{
  "n_layer": 11,
  "d_model": 160,
  "n_head": 8,
  "activation": "geglu",
  "norm": "rmsnorm",
  "rope_base": 39800.0,
  "qk_norm": false,
  "tie_embeddings": true,
  "init": "orth",
  "init_std_down": 0.00372,
  "grad_clip": 0.5,
  "decay_shape": "exp",
  "batch_tokens": 16384
}
MLP neurons of a small language model. Each row is named by its layer, matrix (gate and up: input weights) and neuron, and shows model dimensions 96-159. Each number is 128 + 32 x the weight over its row's rms, rounded and kept within 0 to 255. A neuron's up and down rows have the sign that makes its largest values positive.
After each neuron's rows, "fires after" lists the tokens most often just before its 100 highest values on Wikipedia text that the model never trained on; "fires on" lists the tokens most often at its 100 highest values on Wikipedia text that the model never trained on.

L6.gate173 [154  77  76 160 113  91 116 114 153 132 120  70 142 192 107 220 137 104 138 120 137 120  91 133 156 133  79 162  72 153 186 113 128 174 116 131  81 162 107 107 165 112 128  64  89 143  82 141 100 140 111  97  92 178 161 121 140 166  93  87  72 150  96  82]
L6.up173 [130 140  73  79  96  97 141 147 175 171 171 100 146 154  64 157  70 155 102 173 136 119  79 135 155 154 156 151 106  95  81 135 152 157 146 110  98 131 188 151 113 120 142 177 137 154 140 138 170 132 117 150 122 177 125 112 128  97  98 146 202 141 110 117]
fires after: "6", "5", "3", "9", "4", "7"
fires on: ","

L4.gate136 [111  72 146 128 100 121 135 112 120 156 155  81 162 112 175  93 165 122 161  81  87  90 159 117 153 147  90 169 179  76 156 110  57  78 156 101  93 133  96 157 132 140 145 105  92 130 127 166 127 160 124 183 122 167 229 201 137 166  97  95  77 115  86 152]
L4.up136 [132  86 166  89 125 125 154 153 153 157  97 177 115  84 144 140 145 100  83 143 119 202 167  55 122  95  55 132  84 138 172 130 130 135 124 143 122  88 145 103  98 118 163  75 166 133 108 180 165 125  27 111  92 141 106 124 177  33 156 133 158 106 165 175]
fires after: "2", "6", "3", "4", "5", "7"
fires on: "–", "at"

L4.gate160 [ 50 151 125  77  74  91 149 135 126 107 138 151  78 141 122  90  86 122  59 127 198 109 101 118 178 117 134 174 140 111 120 111  96 133 169 123 115 100 135 137 136 101 118 124  67 144 100 172 188 116 134  70 105 130 148 122 121 170 113 105 114 138 129 126]
L4.up160 [ 77 174 114  74 111 177 130 122 131 135 119  72 125  68 171 122 184 123 104 142 104 157 109  97 115 146 123 133 173 125 102 115 107 116 108 137 152 139 114 122 144 101 146  74 146 101 150 148 141 202 127 111 134 124  81 115 139 126 167 120 171 116 161 105]
fires after: " the", " a", " to"
fires on: " \"", " re"

L4.gate174 [154 135  88 122 135 152 127  37 186 133 141 148 225 132 132 153 128 148 112 131 125 146 140 157 146 109  98  74 182 143 118 116 119 170 127 114 139  30 128 141 139 133  89 150  68 142 166 128 171 203 108 133 165 169 149  96  94 169 109  99 103 159  65 144]
L4.up174 [142  77 119 145 119 145 146 129 148 192 173 147 191 125 174 168 114 145 139 179 171 102 165 147  85  82 102 150 105 135 103 124 146 208 109 133 110 141 155 111 129 149 134 150 109 168 140 120  98 121 121 121  89 121  42 139  94  72 140 162  93  96 120 159]
fires after: " "
fires on: "2"

L6.gate97 [122 126 129 152 143 124  90 139 155  91 129 106 132 130 182  31 122 131 121 134 122 124  95 153 167  89 108 112 159 158  90 103 141  99 178 157 122 131 106 161 106  57  84 134 120 102 132 132 113 100 157 128 202 144 115 112 153 127 122 116  83 149 132 103]
L6.up97 [141  98 146 133 148  92 130 133 111 111 183 143 126  82 109 116 144 128 129 119 182 155 158  65 152 102  84  66 140 138 140 108 123 113 163 129  85  70 119 155 145 148 164 133 119 132 206  97  85 131 161 106 180 223 115  95  91 107  94 179 102 122  99 102]
fires after: "1", "0"
fires on: "0", "9", "8"

L5.gate96 [203 156 161 153 165 174 134 142 148 152 157 136  84 131 152  76 105 169  88 150 137 119 101 161 150  90 124 113 109  95 132  89 136 113 126 143 120 155  93 124 157 130 143 163 102 160  86 164 142 129  84  87 183  97 134  72 124 103 183 169 123 125 137 141]
L5.up96 [177 103 160 139 132 110 127 139 166 131 181 170 155 101 105 157 133 156 161 154 119 124  91 132 162 133 147  86  86 156 121  94 137 129 124  74 148 106 136 126  76  69 138 123 108 169 183 149  68  72 112 138 136 126 174 212 137 153 103  87 120 208 141 106]
fires after: "8", "9", "1", "7"
fires on: "9", "8", "1", "6", "5"

L6.gate140 [109 135 124 159 124 151 122  98 113 133 169 115 162 198  75  94  89  84  78 151 187 113 110 166  84 129 111 147 158 144 182  72 152 113 114 143 117 154 137 107  90 126 140 100 133  98  96  98 129 157 138  82 116 115 126 126 192 190 178 125 104 147 176 176]
L6.up140 [152 141 124 199 106 157  90 141 143 112 179 127  52 144  61 156 113 102 108 123 120 129 130 133  89 122 144 158 127  90 166  91 152 104 134 168 173  97 121  94 102 127 116  86 162 118 122  88 134 193 104 146  91 113  81 118 150  96 155  95 146 106 134 174]
fires after: " Al", "al", "Al", " non", "en", "ou"
fires on: "-"

L8.gate137 [111 118  76 136 122 176 110 107 164 100 152 127 130  22  92 135 111 159 161 132 142  99 180 172 118 119 126 150  78 107 139  87 100 139 177 161 150 144 159 167 114 167 161 103  82 140 178 111 118 171 105  97 168 134 122 111 151 119 110 205 162 130  95 123]
L8.up137 [109 141 106 144 133 128 131 197 146 130 101 149  82 133 124 106 159 100  83  62 152 131 115 170  81 134  96  70 192  86 140  67 121 125 160 136 148 106 145 141 134  92 110 104 164 142 109 103 169 144 165 124 121 129 106 109 139 100 115  85 157 114 100  88]
fires after: " ", "1", " Won"
fires on: " |"

L4.gate53 [130 123 147  99 105 115 124 202 179  85 128  85 133 150  98 179 166 167  79 122  98 149 145 136  81  83 134 121 129 127 135 146 101 161 148 142 132 135 146 118 117 103 112 132 148 149 160 122 153 161 139 172  79 157 155 148 153 110 183 150 163 119 152 120]
L4.up53 [114 129 159  94  72 142 138  96 137 100  24 153  68 183  51  95  87 137 159  88 151 180 148 219  92 138 134 134 206 146 137 124 188 136 134 146  88 115  70 101 125 105 121 136 155 141  99 123 109 117  97 199 107 115 155 148 128 134 151 126 133 128 118  94]
fires after: "---|---|---|---|", " |", "ad"
fires on: "\n", "ino", "us"

L4.gate22 [123 155 202 139 144  63  94 115 144 120 100 101  53  94 115 105 145 151 110 155 105 156 190 113 189 102 149 141 101 144 111 125 125 146 109 118  87 128  70 140 136 150 159  72  73  96  98 134  84 174 174 141 193 174 126  54 116 126 131 151  76 127 145 161]
L4.up22 [138 152 111  89  95 137 110 171 146 156 136 184 160 168 104 177 110  92 165 179 152 146 149 136 183 114 107 111 123 183 143 148 117 129 156  94 165 101 152 118 159 148 140 134 108 118 221 143 142  99  95 118  82 152 129 137 116 140  90 107  96 151 108 171]
fires after: "1", "2"
fires on: "2", "0", "nd", "6", " Hu", "1"

L5.gate42 [147  90 130 150  96 132  96 149 146 139 107 112 156 130 125 170 167 199 134 156 159 142  91  93 111 150 173  92  95 135 140 109 126 148 156  92 146 149 135  82 166 149 123 128 111 182 227  32  85 149 146  72  64 106  85 157 128 167 167  63 115  98 150 128]
L5.up42 [108 143 111 148 161 128 115 132  93 179 124  79 103 150 111 170 114 146 116 115 117  86 155 185 136 188 156 229 108 141 106 148 121 106  82 144 110 151 156 187  43 110 186  86 124 179 171  55 100 129 117 136 149 105  99 113 121 205 120 113 137 121 127 150]
fires after: " |", " Set"
fires on: " ", ";"

L8.gate17 [163 149 134 108 114 118 129 127 176  63  58 157  70 151 109 120 137 170 186  86 139 110 156 159 159 160  93 114 165 126 164 116  85 152 109 163 137 180  74 112 146 147  56 112  85 117 126 114 135  76  72  76 119 131 110 108 152 154 119  90 101 194 130 140]
L8.up17 [202 137 120 116 122 156  65 120 123  69 117 132 138  75 117 117 135 189 113 128 181 198 152 122 127  84 102 114  98  98 106 116 109 114  84 172 156 135  89 117 136 111 131 120  89  83 135 117 158 124 136 119 155 147 124  86 205 106 129 135 120 132 151  86]
fires after: "2", " a", " |", " the", " in"
fires on: "0", " Ger"

L4.gate69 [131 162 133 100 194 157 128 114 106  47 100 166  73 120  95 103 122 171 123 116  85 121 126  72 154 113 143 142 151  81 145  58 142 133 117 142 103 140 119 155  90 102 147 120 105 168 135 165 133 168 134 119 109 122 109 160 141 154 135 128 108  80 124 120]
L4.up69 [120 121 116 173 130  97 111  79 153  93  98 116  71 151 153  96 127 110 110 135  78 139 129 128 125  88  80 112 143 140 169 113 106 120  73 173 108 137 106  31  92 128 120 109 122 118 107 133 147 146 110  96 105  67 182 125  83 133 141 128 113 108 202 161]
fires after: " |", " Beach"
fires on: "\n"

L5.gate184 [168 123 110 143 155 141 118 122 142 114 121 136 139  82 161  95 159 155  69 143  93 182 165 150  65 132 180 132 100  97 203 102 111 107 118 181 140 143  90 120 148 101 151 110 109 122  91 153 151 111 149  76 154 170 106 135 120 125 159 102  36 163 127 117]
L5.up184 [129 150  98  72  77 150 111 125 115 128 172  86 192 146 136 126 163  61 137 126  93 188 158  55 153 150 141 125 149 160 144 103 106  88 117 125 131 103 108 161 109 146 155 108 129  82 160 157 147 123 123 169 134 150 138 124  49 160 142  94  94 126  54 160]
fires after: " |", " the", " "
fires on: " ", " First", " Second", "id", " Third"

L5.gate95 [100 112 127 128 135 107  91 151  86 150 160 166 141 130 100 104 103 175 154 125 103  97  85 151 191 128 102 126 142  97 140 112  99 109 144 171  97 121 192  62  99 158 128 128 136 172  87 164 162 102 149  75 142 113  79 137 102 107 138  56 177  89  99 199]
L5.up95 [ 93 154 116  89 127 108 181 122 149 142 123  60 129 111 118  97 145 127 115 101 172 122 184  74 155 124 154 112 137  96 142 101 102  98 150  94 119 145 122  99 136 163 124 175 113  77 113 165 143 173 114 107 143  72 157  76 181 102 135 130 172 163  85 102]
fires after: "\n", " S", " C", "B", " B", "D"
fires on: "On", "r", "n", "c", "av", "on"

L8.gate85 [139  90 179 100 130  93 161 137 144 148 183 130 146 128 136 106 117  98 137  70 140 141 110  84 105  86 150 114  99 160 127  93 106 128 159 114  91 149 109 135 115 199 159 236 133 185 152 108 136 161 112 158 196 126 112  87  95 102 160 174 127 118 173 124]
L8.up85 [101 119 118  79 130 107  99 146 146 124 211  99 112  82 107 175 144 105 132 168  99 104 134  84 130 139 115  85 129 141 180  98 155 139  94 116 150 168 116 101 144  85 153 137 102 120  89 102 192 105 156 111 133  93 144 131 137 134 144 114 108 149 117  46]
fires after: ",", " August", " May", " November"
fires on: " "

L5.gate127 [141 111 181 128 154 135 118 198 128 131 110  98 146 156 163  89 155 161  80 132  96  89  96 111 133 158 130 117 149 134 143 106 119 117 120 197 149 193 166  80 146  69 159 136 112 131 107 139 132 136 223 130 150  68  89 172 117 204 131  89 131 151 109  94]
L5.up127 [149  95 131 161 117  89 154 170  88 185  72 169  68 109 156 153 116  80 168 164 131 141 110 120 210  99 170 110  90 102 146 109 112 172 123 101  98 104 172 126 170 118 127 185 122 107 115 114 145  97 149  86 123 159 100 154  96 180 131 110 133 154 102 150]
fires after: " |", "|"
fires on: " "

L8.gate51 [131 146 107 134 111 167 175  94 114 154  72 121 124  80 126 119  87 131 155 100 100  75 192 122 186 136  96  81 126 113 118  50 104 184 101  99 125 166 136 197 142  87 139  99 105  80 123 171  84 146 157 137 136 179  97 117 110 153  74  63 139 111  30 168]
L8.up51 [112 106 135  68 117 204 126 131  47 149 126 143 141  66 133 133 131  86 128 134 100 108 115 134 194 153 130 111 164 154 135  91 161 152 139 122 120  79 161 184 121 136 184 163  65 140 191 108 136 148 121 131 134 154 112 123  94 146  55  72 107 132  98 114]
fires after: " |", "|", " "
fires on: "%", " Date", " Votes", " ±%", " Turnout", " Total"

L8.gate23 [127 122 111 139  99 196 136 102  97 221 111 126  52 200 114  73 110  97 149  36  77 152 148  91 132 129 105 155 138  67 146  76 127 145 135 151 122 115 132 117 108 138 137  87 150  89 109 108 149 150 113 165 116 147 121 119 121 106 104 185 148 144  74 128]
L8.up23 [ 73  93  90  93 131  99 136 166 136 124  94 138  46 157  71 141 154  93 144  70 124 135 181 125 148 144 225 154 110 111 160 126  41 147  99 204 120 101 189 102  75 135 113 152 125 145  95 207  87 121 110 140 144 156 189 146 106 171 154 124 136 125 122 119]
fires after: " |", " and", " United", "==="
fires on: " W", " Country", " X", "%", " States", " —"

L5.gate137 [163  86 141 184 155 167  85 132 129 123  85 129 131 168 175 153 163 159 151 149 132 152 137 120  99 145 113  78  89 124 196 106  97  82  86 168 124 200 142 132 167 135 146  92 113 119 132 122 103 146 106 160 148 141 144  91 147 170 112 131  98 161  45 142]
L5.up137 [203 143 117  73  99 173 148 158  56 107 106  87  70 174 164  94 142 149 177 122 156 108 108 142 143 136 153 169 134 166 179 146 134 138 148 144 111 173 122 128 145 201 154  95 119  69 153 131 139 131 155  92 170 165 147 109 116 169 171 102 143 142 106 142]
fires after: " |", "4"
fires on: " ", "pp"

L4.gate188 [106 145 133 187  96 120  99 131 181 148 151 169 109 141 100 126 125 127 133 160 136  55 102 179 181  96 107 101 115 131 135 115 104 111  71 191 119 153 128 139 144 150  96  85 101 158 151 155 118 145 149 105 115 176 167 134 190 168 135 137 132 158 103 168]
L4.up188 [171 142 151 184 138 149 148 107 151 125 164 107  82 121 136  45 135 152 150  64 109 168 111  97 121 138 159 191 106 128  83 122 168  92 178 132 122 181 127 172  80  62 124  97 136  87 131  98 112 125  80 108 119 165  59 132 178 152 142 155  87 142 154 130]
fires after: "1"
fires on: "9"

L4.gate162 [104 200  96 105 134 114 146  82 197 206 107 127 144 156 108 142 126 130 107 138 170  84 104 163 123 142  71 101 122 125 172  74 126  59 110 162 128 122 147  91 135 143 169 137 126 130 114 179 133 171 166 134 102 139 104 170 153 157 138 178 176 184 132 117]
L4.up162 [ 99 160  83  76 149 108  88 135 122  85 148 133 129  53  75 145 112 209 104 115 104  98 124 142 131 143 138 116  87 131 154  73 140  77 123 160 137 132 155 172 129 142 172 173 204 139 105 160 133 152  96 181  76 131  85 135 151 110 184 196 133  96 211 137]
fires after: " ", "A"
fires on: " |"

L8.gate179 [ 76  92 140 108 183 124 124  98 174  98 114 111 156 134 157 164 111 169 105  45 102 153 165 136 139 131 194 174 108 178 115 113  89 113 111  97 125 152 149  99  77  85 157  87 132 161 129  73 140 140 134 106 135 121 201 140 134 119 129  97 173 158 122 122]
L8.up179 [157 182 174 168  91 134 131  84 104 118 113  77 127 122  84 117 102 155  92 160  90 105 155 133 130 172 111 148  75  96 156  62  48 137 142 119 123 159 132 107  96 184 206 150 132 131 124 151 133 148 128 122 101 136  98 145 115 166 208 107  41 100 158 125]
fires after: " February", " April", " December", " October", " January", " November"
fires on: " "

L8.gate46 [ 97 131 166 158 175 105 127  88 184 160 168 154 153 162 127 114 123 182 168 182 105 119 106 145 187 177 142 120 136 149 100  86 192 140 161 128 115 135  90 173  74  70 133  75 103 104 158 174 136  47 150  54 110 112 110 186  95 155 117  90 105 144 138  71]
L8.up46 [132 129 110  98 107  73 150 130 161 125 187 119 171  81 127  90 167  68 152  70 166 120 125 141  98  81 113 116 137 139 117 113 156 120 121 135 108  98 152 118 110 129  87 156 115 116 114  63 153 137 140 108 191 144 116  95 114 145 172 148 176 106 112 126]
fires after: "1"
fires on: "9"

L5.gate70 [137 148 122 125 120 192 140  82 136  87 105 139  78 152 109 102  77 134  99 164 193 139 125 110 127 126  74 118 147 129 175 112 143 122 117 160  95  78  74 123 145 177 102 176  50 114 117 139 130 125 128  78  91 166 136 137 144  62 168  50  88 104 151 172]
L5.up70 [ 76 130 121 117  94 128 137 119 148 184 158 153 114 174 139  49  41 109 126 139 116 120 141 151 142 169 110 137 152 159  81 117 118 107 103 141  65 107 121 171 103 115 106 130 192 170 119 186  96 185 163 168 147 169 123 116  78 160 100 143 139 138  46 148]
fires after: "1", "2", "3", "0", "4", "5"
fires on: ".", ",", "–", "-", ":"

L6.gate176 [139 153 144 113 152 124  93 134 118 122 186 182  81 151 147 152 139 110 150 173 158  71 157 107 156  95 131  85 173 106 206  43 142 128 135 122 179 166  69  62 151 136 112 185  66 123 157  91 158 148 152 160 151 116 147 175  98 108 171 108 110 140 124 103]
L6.up176 [ 76 100 123  81 131 151 141 110 150 170 174 126 163 154 143 134 194  89 132 126 119 169 121 180 156  82  87 116  88 112 103 143  78 157 141  76 154 143 187 125 116 126 124 231 180 181 148  71  87 117 149 140 148 102  79 156 131 153 127 148 211 132  80 131]
fires after: "\n"
fires on: "==", "===="

L5.gate165 [104  99 140 155  80 187 163 120 113 143 109  91 123  93 179 126 132 114 131 102 155  86 165  95 110  85  84  79 158 103 115 126 182  89 148 160 145 124 147  73 141 114 106 127 104 184 121  93 135 139 156  98 112 177 102 139 140 139 150 111  69 133 100 121]
L5.up165 [148  87 153 132  87  68 174 138  89 111 166 183 155 122 110 162 100 106 124 110 135 122 114 113 108  99 168 111 134 159 146 118 140 155 153 142 131  65 138  32 115  95  66 157 107  53 129  89 109 115 134 152 146  63 128 141 162 103 144 156 129 100 183  65]
fires after: "2"
fires on: "0"

L5.gate150 [119 162 120 128 103  73 102 175 136 142 167  97 142 157 167 179 131 140 178 135 113 154 127  86 127 143 128 155 128 103 133 124  85 108 108 124  73 118 113 160 157 119 107 123 167 123  82 141 200 183 157 125 174  83 101 129 112 152 121  71 101  77 129 179]
L5.up150 [103 133 136 121 134 147 134 166  88 147 124 175  99 145  94 157 106 151 138 112  90 152 126  91 193 138 132 155 151 190 140 122 144 111 134 140 114 159 105 119 161 183  46 165  98 159 212 165 115 146 111 185 153 155 139 178 138 175 144 177 174 116 101  96]
fires after: " G", " (", " K", "{", " D", "\n"
fires on: "with", "y", "ir", "\"", "k"

L4.gate144 [150 159 113 191  93 176 157 159 170 174 127  97 154 115 121 110 157  94 171 134 180 130 132  83 111  83 109 116 106 135 126 109 153 155 131 144  62  65  62  70 115 165 162 125 122 167 121 144 124 150 105 152 164 194  98 104 122 139 111 132 180 130  93 160]
L4.up144 [189 105 134 113 143 165  81 147 124 130 111 109  80 122 154 117 144 131  88 153 150  93  97 133  21  41 132  63 128 159 145 150 129 141 122 196 191 175  83  98 145 129 188 140 106 109 170  88 139 106 135 130 161 148 200 148 133 100 169 126  60 131 105 160]
fires after: "2", " in", "ab", "in"
fires on: "0", "s", "t", "dic"

L5.gate60 [114 115 182 119  83 122 127 177 123 101  73 149 113 117 125 146 112 110 161 184 132 133 126 167 138  89 103 148 187 148 126 124  83 138 121 147 152 150  49 166  65 101 130 162  96 127 163 132 155 151  72 145  98 143 136 107 105 180 148 117 107 131 177 122]
L5.up60 [109 117 140 149 146  81 104 172  96 133  72 142 114  94 105 131 129 154 166 147 176 111 108 137 101  63 118 180 101 147 115  90 116 135 128  69 134 146 116 157 119 161 172 203 112 138  77 101 129 139 118 183 118 128  70  78 124 128 126 150 174 129 132 187]
fires after: "==", " ==", "|---|", "|---|---|", "---|---|---|---|", "|---|---|---|"
fires on: "\n", "---|---|---|---|"

L6.gate117 [106 100 135 138 123 125 150 149 115 135 124 135  73 143  92  71 170 106 158  84 160 105 157  87 127 155 170  97 143 131  89  92  92 139 158 175 122 142 132 117 190 140 162 136 110 154  89 155 111 130 203 161 140 127 115  83 111 172 153 117 119 132  84 129]
L6.up117 [131 173 111  89 155 145 135 139  93  62 153 157 124  92 120 121 129 177 102 179 111  91 138  82 113  91 109 136  52 157 137 115  98 163 135 141  75 150  87 102 109 239 175 167 162 125  99 134 167 168 114  74 109 143  97 134  92 132 138 144 138 108 145 148]
fires after: " |"
fires on: " "

L8.gate141 [148 126 134 110 145  77  82 117 152 164 144 151 129 146 130 115 127 119 133  56 165  83  78  47 167 123 114 129 120 125 130  90 158  79 162 118 117 136  99 158 129 145 105 173 129 144 110 118 160 150 132  75 115 130 110 143 184  99 144 110 193 119 164 129]
L8.up141 [121 123 143  95 111  51  97 123 166 151 106 168 107 128 138 123 109  91  79 128 142 104  68 109 119 109  84  75 149 153 144 155 122 118 110 126  85 154 149  99 195 105 131 226 173 145 116 167 106 137 113  69 135 127  73 112  81  84  90 179  97 151 163 179]
fires after: " ", " ("
fires on: "2"

L5.gate57 [ 93 135 119 135 156  84 124  97 129 121 136 118 136 139 169 108 166 147  90 159 139 148 129 101  71 110 155 161  91  76 116  69  68 132  78 159 108 157 115  57 105 153  74 120 116 206 113  89 122 154 149 100 116 175 119 161 115 114 153 133 104 170 135  95]
L5.up57 [120 164 124 116 130 185 169 117 143 119  85 137 144 116 121 105 140 178 119 106  92 116 143 109 118 111 119 133 133 138 106 144 128  60  89 142 153 128 115 185 151 100 136 118 129 134 151 149 131 129 165 119 188 151 151 131 121 123 121 130 179 179 143 115]
fires after: "0", "5", "7", "3", "1"
fires on: "s", "9", "4", "3", "1", "5"

L8.gate80 [119 178 134 124 158 129  99 115 108 144 136 106 118 191 157 138 133 122  99  94 122  80 177 175 168  88 139 145 172 100 119  67 118 127  98 166 122 143  85 108 156 121 110  69 111 135  52 157 197 106 146  90  65 146  91 152 131 166 156 119 136  97 128  79]
L8.up80 [106 147 183 158  98 160  73 127  93 126 132 168 121  64  94 138 141 138  68 110 137 136  61 172 146 118 151 126 110 184 122 111 161 161 103 156 132 129 163  82  78 121 144 145 124 122 139 153  90 163 184 194 108  97 137 195  94 141 127  37 105 141 163  95]
fires after: " Al", "al", "Al"
fires on: "-"

L4.gate76 [130  36 117 116  58 129 119 161 151 105 168 153 161  95 152 117 137  84 140 156  93 128 134 126 133 137 129 165 148 138 159 145  87 133 183 147 105 130 146 126 161 151 121 121 130 146 125 168 114 117  93 112  58 156 120 162 139 183 186 110 112 114 218 133]
L4.up76 [120 133 117 141  78 189  76 159 165  94  96 129 121 121 131 140 143 148 119  98 124  83 190 136  98 174 134  72 109 106 132 157 136 172 124 127 162 144 134 133 183 148 169 151 156 158 125 134 100 108 224 175 121 120 175 160 147 133 183 179  99 187  81 112]
fires after: " "
fires on: "e", "en", "er", "te", "s", "es"

L6.gate150 [139  93 153 161 139 201  84  85 141 136  76 150 138 112 153 183 143 127 140 164 172  75 101  84 154  59 124 121 134 118 147 142  95 106 158 155 158 132 143 120 150 130 125 116  76 145 165 121 111 151 169 113 108 183  82 106 119 175 118 125  88 104 149 204]
L6.up150 [114 150 152 149 117 167 158  97 129 159  76 109 128 120 106 157 118  92  87 143 166 115 156 149 126 208 157 127 106 152 127  98  91 131  90 151 114 113 174  83 128 125  96 139 107 132 165  89 135 173  99 127  91 109 135 197 165  85 168 116 140 154 113 142]
fires after: " ", " |", " on", "On", " On", ":"
fires on: "2", " ", "1", "3"

L4.gate94 [159 112 132 216 123 183 108 149 172  93 168 123 163 159 189 123 123 143 210 113 149  77 226 142 106 166 162 121 132 103 154 135 123 125 153 228 117 172  98 165 147 173 151 136 120  84 103 132  93 127 150  83 120 142 164 150 114 136 134  99 117  82 113 182]
L4.up94 [129  90 120 119 144 131 121 126 141 104 145 114 150 139 186 157 173 120 129 147 124 124 101 169 145 154 100 107  92 155 124 173 130 109 105 151 157 109 197 114 133 134 140 117 136 105  93 116 155  88 119  47 198  97 137 148 104 101  88 124 116 160 181 174]
fires after: "\n"
fires on: "|", " ", "-"

L6.gate74 [162 131 109 113 118 212 121  69 137 125 144  89 151 136 114 162  84 166  72 127 159 177 139 118 133 142 128 163 100 137 135  95 157  82 149 106  98 118 118 156  75 130 112 217  89 105 147 131 169  80 153 179 141 106 130 172 118 128 149 147 108 124 129 148]
L6.up74 [169 140 116 190 161 125  85 181 122 116 154 135 127 100 137 151 117 127 117 115 111 116 118 171 190 131  81 139  87 135 167  95 154 142 126 152  78 185  61 132  69 132 112 163 139 126 158 110 144 154  58 165 119  94  63 144 138 129 168 167 123 133 156 106]
fires after: " ", " ("
fires on: "1"

L6.gate1 [ 96 156  98 127  85 101 103 127 156 135 113 117 124 119 122  88 157 121 142 119 110  49 117 154 137 153 107 129 111 107 116  82  98 109 160 135 159  89  93 154  90 176 199  81 128 130  87 165 166 151  96 124 124 164  85 159 141 160  89 160 132 138 128 172]
L6.up1 [162 124  84 152 158 115 157 113 108 129 157 146 130  75  70 118 112 162 154 198 119 135 162 110 148 145  88 145 147 148 229  32 127 151 169 138 169 189 124 135 130 157 199 109 118 173 103 130 107 165  99 120 150 151 102 153 167 140 206 144 119  93 179 141]
fires after: " ", ";", "8"
fires on: " |"

L5.gate47 [144 129 162 101 141  95 149 124 159 119 133  92 118 144 165 146 125 126  20 113 155 103 114 118 167 129 133  98 104 111 168  96 104 137 167 174 106 102 133 142 173 152 101 168 111  91 105  99 197 115 142 159 116 128 184 141 102 123 132 153  89 126 178 157]
L5.up47 [148 151 119 189 175 129  43 131 115 171 115 165 117  77 115 185  76 166 165  90 112 113  79 146 166 138  68 151 104 203 128 125 169 162 147 145 136 149 143 170 186 162 190 122 159 137 129 116 122 197  82 130  95 162 145 159  93 138 136 124 120 143 170 152]
fires after: " |", "op", "res"
fires on: "\n", "."